Weights of a small GPT-style language model, trained from scratch on English Wikipedia: 24 layers, rotary positions.
MLP neurons of a small language model. Each row is named by its layer, matrix (gate and up: input weights) and neuron, and shows model dimensions 0-255. Each number is 128 + 24 x the weight over its row's rms, rounded and kept within 0 to 255. Numbers have three digits each. A neuron's up and down rows have the sign that makes its largest values positive.
After each neuron's rows, "fires on" lists the tokens most often at its 100 highest values on Wikipedia text that the model never trained on; "fires after" lists the tokens most often just before its 100 highest values on Wikipedia text that the model never trained on.

L15.gate1222:128133150193106125129106081117130157139108128138106137136088067158136153144145119171108134128169141131143132091097094112133170109158149090165116141155132135121123111153148070112159115154129149130127144152112154155145139151142097128132128185143125115109108100101158090104116098133153138146141087172085108123191093160109144127141129141116105100126125117127168162129124149124131122133108162142132100146092163070072106125157183144149112132126098137104102166131147138142123153099173124104083119110143154162143110103123145144133100120163125113116120106109139095136079091138142086109116130109117154157115118166113138121104202143097114156119137117148142131105150158147105116120136124164132135110134093113140140136139149141075148126110156127145127164109136102084108136130113143
L15.up1222:179175119147118105155120117128106112135114113157138126134122134151131163124132127149095197117124111130127087117099123129108122138162129110151157108106180109167116130154090135124112150134094112140109176133076104122131136186121147124100136133132130118135111165150130127120129128114133133135142131114145102122123116177123142142123140148136105145113113112101131173115143172137117129111146064108122143103138112093109095130154166099113119142153099113130124115147149135134144142191145104113116127113115069123115132137147150132111095109143124071103105128020134111111127107141130097144098148119101123128167113113107095133112145093126109143106112097100215120134134133134145098102140160125133135132086106143130148117116135113132142101118186114150175120103112053143158092130141095
fires on: "0", "6", "2", "7"
fires after: " "

L15.gate518:124141163132165166134110102119130097133132113146133100115123154163128171112148167186133143126133154100146101184081078130121131132155082120134134113114154067176088150056094164161144117126117118134089097111112130153125144155108098131129127127148130141128184130120126137145143117122173084168129142114149115156118120133097123121149122079110130058153122133111155178133121110132145118121114116137113127102097154113137160092118148133112094103129151151088151159113106111147096117115156128143112096142059115164100132133126153135098152116118198112131134117073152147123163093123136121127139125105128153111150130161158141136108119083120150128150156122154140164143154148075137144117167152089124096119126128115132115117140148112120105133153094131139152168148121125129138114124127118
L15.up518:119144132129135144153120101110109132154160111175154131135062133100112105143156157131117125153125152080135143127110147105149121081112167141100132120091190155179083124132102092134157155123123129079121171121131104105140112133102150137108100166153123136125152128145113119145156064141106099102153116166123097116140114137121124161092127173114146102134089154156120121100127148186135113138117106158089162122118133119152103135148126160103150125106095157145122098130123150134132146157140145121134104136101106168113106111091127173119149141109141156117164149128143154151094084124175124136115158133114160090131151147138119095098141094092122137124180097149106124108151107129145169145173126132109138151103102132146159109149134108143107179145118145117132105178069100156114146119150146
fires on: "0", ","
fires after: " "

L19.gate61:158160122108080139124113152112141104162133124098171125137130149130161132128145135138129119160109102142165116141172116114077101104126150103132122165156141132113114109142156103104132186136080114105113119135112126123135139140143117124152105111113108119160130149146112146132153182101164136132128116125108124101121085116072092132110132097139098130159119137132118105091159152168114104151115161105138149140123126115131119140111128108120127118159116139104116184148140122175138143115135113163116113099106093101136129177173119167094122104155128124121119134158171122150169145132160096139088120158179117180125145132102083087136144115114110110084134098107123125141127110136106174119093126088171114118104108144105134137192158108124143127162096154140116157116127073205108098161152141
L19.up61:158123126165114087132150160117108138159125103167102111139115140158144140131140150176138168143138083131100169157141122133135141093158154121142119104138100118123154125116120131165114130077080105115109154120128101102152138125144122116127139062134109096116115108135150133120130166132127115077124127111118133162152089169133171132146129136125168125153137139112100137133117139145120101166131138126132124153163103126113078117161146155136081172087139086098102128110169125146150132141155155120146109085118151094170144163143123150108116125125134140140123146100104113140125122171161161122094124166133170108119165119120126087098178114087145109121120150114122123139138072152125154122137141136126086105165074156104098131129163105106126122151142066080132128096190151130133130162149157
fires on: " ", " |", " was", " U", "–"
fires after: " |", "0", "7", " W"

L21.gate771:116111137158121110146138101115114129132121148144124102113108166131128141114119129171127084183119117133138100141118152142137155110104171146157133145079110098158089177139123151147126158170139124090096098126092156119110170118161095164147128155132122141152128142125119115104102151108181091141120119150178098157148107142100134111106170125121127115120143082132128100132136140075102130094121118129143133146145147143115113127111148137160092095098119171106151126116144176125151133068097151129116127157163192140168159097135138126148154124124162119102178080128147167127151141107095134181147095111160171135131143123104125146118120132124086078118126124140182077139102138125136137145122119108151107124131153159146180131128149142127173148161160119123085132113120130105113142150136116
L21.up771:202140172142155115112102103126135101092151124125132143100133132089106139136154133130152112120125129119130098081144154124110132144093163121172138122134128091095175135121157129148145162120122147147156161132124115133151137136148148132096162124110091113144102080115103123095119128108136121122123117112108103114132123115122092175147090154144086144107140108193126066165084146111078123127133086136125118137171104143140151143119148154097136126116134140111150111147141113157116098157164081111119082142112131121172145142128112133177146092178130144113091096118113124129157121097151139116125068158114039134121107111177131134110128122124148091117107122107160132116131149151129108102171138132107157126126117171119083133152137130123139150134132112106162085118153121121168096121138147
fires on: " ", " (", "–"
fires after: " |", "le", "t", ";"

L19.gate63:154185099102140101096128126173129159130167115132142160130182127153088124115105152113148131136154091171103119172141111128138132121129144112105126109133163136115126135108116127121200117065131153138119127142144123171116121173121127117107087167110159139097171137133088144146166113151125161123146117111147132128175127154078147156136141113118098107126141146166106163113113138138176149091149129150071147108146138132130127132135090120126122073117134166088140123144147112119138131157123087161104099088152175107113153126129109142138109146165156150105103154127092147140124130098144108150169103149109100077157164150151132096094140107103108107084138111168149131125110104141104098135130112100113085145101124118122125117140188102121122130097174120109117102135123122129138131109102120
L19.up63:155123149133128091139158133121142134115134131129149133145159149129123129120081095142096114149128101164135146151138138138144146139151102127119153153115180139144142148175119170101130136122167179127140192170144110194149153133174146132159123106150117147135128102144087176090123158147110120143201149185121103089144156156088141157120147171138138106122162095104159136138163117155166103142120117135115121106101137122159145077108128125154151132115134143144101113110133125150136100118118124076124127153130145132107117135114162128102163131092091135053120121142124099126156117168097092110123145128135196125178119107174080140128108116098129137114112124134134137129147090139096140126124121178173117116102128145117092131154121136141129123102177117121147108131131123138118142136100147
fires on: " ", " |\n", " Silver", " x", " in", " Length"
fires after: " |", "ating", ",", ":"

L19.gate734:139134169155151142115157148142092130139137162138099161128123131083093114118126153139176106154115123072138137081148120137106138104111115105116121129128160114095093136120117097140149129129116122185109147080127118152121140102156165127163116085122139132114145139094143067103155075151164127153140109167105091154141071116159159126093127140134144165142103125125135084111137118106133111106095091129147132148143122123118124156158119102109152184078138129130199110116123129121121111109128147148133128135093152138129102109137122132127111126126133109087151109146117182124128114111111160158123100111170153086151111092123137078114151125137145119091099090125141096126154154134154161158142116145125115140133132115187163111148150155134138110103081148128139164136146097165072118146156152
L19.up734:123141108101160120086121109145097144136100137160137085120132131135129159120133141121150114150113117123156121147060149148130128127160137139122128102119164117114120115079172134165126162154116115124091126119094132120155098145119154110158129081083075130138112127134112113130133139099149159160144108162122115133162077148087184125140173139126116127164096127127119104103121174162084138139084079156107157108099139142163127141157121159100108092095097178175110133121132143200135109186119127110119113143158114140131130170112146144109135115124131079087124127134098111164151123153124108140130154070142110105128123119089136159125120123094093072134106108131080119115135105121151112120149118111137139141116131123130126137114155109170098156117129132096147127159164160086130135136152117
fires on: "19", "18", "17"
fires after: " ", " ("

L21.gate192:161127151053163136153102132133120127122114127127105113133134119163083132136142111138165135087147151155128182138150089106148155158159125121110113128161157114137150152143113091142116095126131163112069094100132096148139133116136091153128113107145114139150147137120106131110118104171127096139140112135137142094128097123181115117130096139125106115121137113143123139120156130117134092165141110136099097189168108134144068166148120096107094148177154165140152109134168130062142100136186128122145146093151133140097119189115157109091119149124142135115123164121098116168148119108156127129097116127115130124128169136142103103124128125118154156131133157153116135122096134110077099113117151138119069070145111158112120134143137119101118136168092099129118108142117147115100096125093096
L21.up192:167114163111132130106078122118109146105129116138104114109116113145112135073164149136127130133095125129136143133135125079091139130124124102105098135065099131158110139137113130115164168143101101162136161110115138130166107145109098143151125135137121137118093115144082155138145139136109113153144062131148140100169170148097100181130108113169129087154156127112133133094148178134153140120117129101075111089139093123092155145062145125141127092130150156160100123134151123115109138114130135152170096155087163159141129181107131111139084112152135118146145093148121088141141105158128138136115113124125139148114062128122140105118109124151107140112102130128128145126176072160126147137119121115124135117149152086107122127128143137115077133173138152110102158152085142110176157103141108
fires on: " |\n", " St", "4", "3", "04", "0"
fires after: " ", "\"", ".", ":", "4", " of"

L21.gate82:117148127128139127166074132147112122110149130113070098154149110139104163124119173178145159080091108123141123160066084155121144077125143161116150126133115131106124129080139124181152131178105151128117110134116180121120136098100075134162140154149118103120122155141132138150135118144153122091098109116145141190123126130108121146104155147138133139108167122147141112104189160118101151125164163129131164166161102101095134160125143167156150130129117131110136095112107090115164124153118177121086119095116117152130115141129095142126153112131114132088151095121152115153141115098146075126141078191117088137137132112130111102123125132149184093097155163136120159128092112148104116134136151131130130140100155117138148128129131104120123109116133103111123142111113120113140166161147114
L21.up82:157095134170106119113168162162115142125102110125133146106110123157116152113139109129106107099132108119116111151165133132132133100141128129155120132125099150125152172177122144143129125157114104098152150141107150103106127177174103125114134085154139123169147075152118138113148126133169136080151097121077088121151120167103095089097152139144086073114102160150105113127125139118179096123161155146097120152122167128108144116156166162098102109147124138122115128141139107158104150114151114128142120152150162150119174121148117096086119137120162130084122159205142113121125091117179098128143119115170140151139094107159129134105151123121156150106153135133092118113104176147188122143127136145112097108133128193108130172150120144122160123121140112140114110130112103132133142117137165
fires on: " ", " $", "-", " U", "°"
fires after: " |", ";", "25", ","

L15.gate1108:145121117149096117119116127134127086122140121095124105111130133100129123080121121113119134161144146143126121152146156140073127124132117095126154102167137151134093115125111098173117147150129124100096110100122185107164132121135181175103140144156166124125104152159146078136122145167182129137136146098119121154105111133126119077111126074084150130172163114098137088158166106135083131115139111136117168111099127140186170136084161114123126150114132139114139133167150131145110129125100125127106156153107098138111159094126136160085126146102168188147153123132144105124108129095122162095091116141097122132123112162094095145119128114180101114161108144144132141151159138102127114150154126159125126112137131109159098114179142125083165152108137127159131085140152142112157098149102104
L15.up1108:125138114139111114094131126108128148137123120123162102093099162163119122125115132147140127175156130149111161149088127149083082142124096103071109092172131163158106122146109122148114135151128128130121084113126135109094124169123157129155129181150132079127139108170122103073110084144133121150162072153114159110159137169139135124123115107139133105134139137139141143121117151152113120142184135097086147151122119113177117136110145078146124116131118067118147144095128082133166146105112098133142149142119070125165142132120128150140101155107143110101133142131089130179101118131090168107098129114141111120126131128102129133149159129132133101129162144159104142135135125158115121155181143149092127132150129128130080096134165119092110094102114126143072147110151158112093089122096164
fires on: " to", "3", "2", "4", " in", "6"
fires after: " ", "–", " +"

L19.gate797:138120066167152100162110131102157156097169115130094083134081113125136106141080125138132068120062118124139068146126132164154156112108101158138128070137147161139131112113150100149120113140158139116113131122127178102113144131136116149142130127158179127124158115150113149139089112134152130112139111137108149129123098151137171105127109124136128109110169137158106124133168108122121176083145140158128109117064134092113143136108142131131139149157085133096146104148180116135167157134142139134111144097095135134132140150155163122125109174118146166160109149120162174133127117132158064149107098144106120131119153181112078129142131111129138121115133122138130155102126106103095122106176104128105162109112110115152143123121139119141121111128092117130096128077145109110122145171120151
L19.up797:128146092130133137162101163091147164127121126137116100114089160126149154145090106138155135102115124139118143119121114121117139103159137129151128161123102168147130091095094107116101123109114115112142121082118150141115128108130122105069134108130093121108122163175106105100128118088104151119106115151155118087099147116100152092149107138157084087139112080126119153140132132123158138125139112107134067119118110078128147110101131137173131112129147109118104140095159134110126100148150132150165108094112163112115151077132141102129133131070155158107133167144154204106161129153122148138119111106101123117107120140075140105132113190088143096144144114116121137135127072181156087139144136115141128152095153101148110110124132144098103112146135131138121123124104179069130135086105101
fires on: "3", "1", "2", "27", " no", "4"
fires after: " "

L19.gate885:126179135133152116182121184103135084121112115117177112083114133095168155131139117143109119084117121168097128108114140168113172154116151116132139134105138141117111121123114154112099189123114162131137084155138097133162143082092105107133128070147151129118165179078135104140119087144116134163122121139164089154148130100085140145148150115095129138105153138124129137150122137079163093151133168100151120117122115145123150116099116151149129136142115109128160165137128152125082128137130128126126136145112133117146090153144064112127147143181123106116137092151121133110156126117096144168148101123137113123130155144129096149169128125110121171177134118156111152149135132118112075166141117110133179126133128132129076122137135180143164082120149132103141120115120131081105112128127153
L19.up885:116123109114118143115096103141140102115161094107122122121073093163128119171160145146167164115138098142140121158102091156143140184125137124148190122119135116128177146114134102097157132144121139157140160107136140134091113138133141117117132123153073118142098147107099119143135110150130159094132141089119135113134130146095154146147140104130135176107130107122139112161108158110148136103092079129085130144137130152134137161157119123066099121119110133146125112117100100167099126164138116104176116113130118137112124124116128147108174163122131164111151086091093121132175122181163133155111122134143128152145139111094137144129164121046132110125104136137148141100158102146122077118096164103193105113065123134104122114126121098141157113110096147115118158122115127091156148131111102
fires on: " the", "-", " in", " early", " late", " P"
fires after: " in", " In", "In", " the", "\n"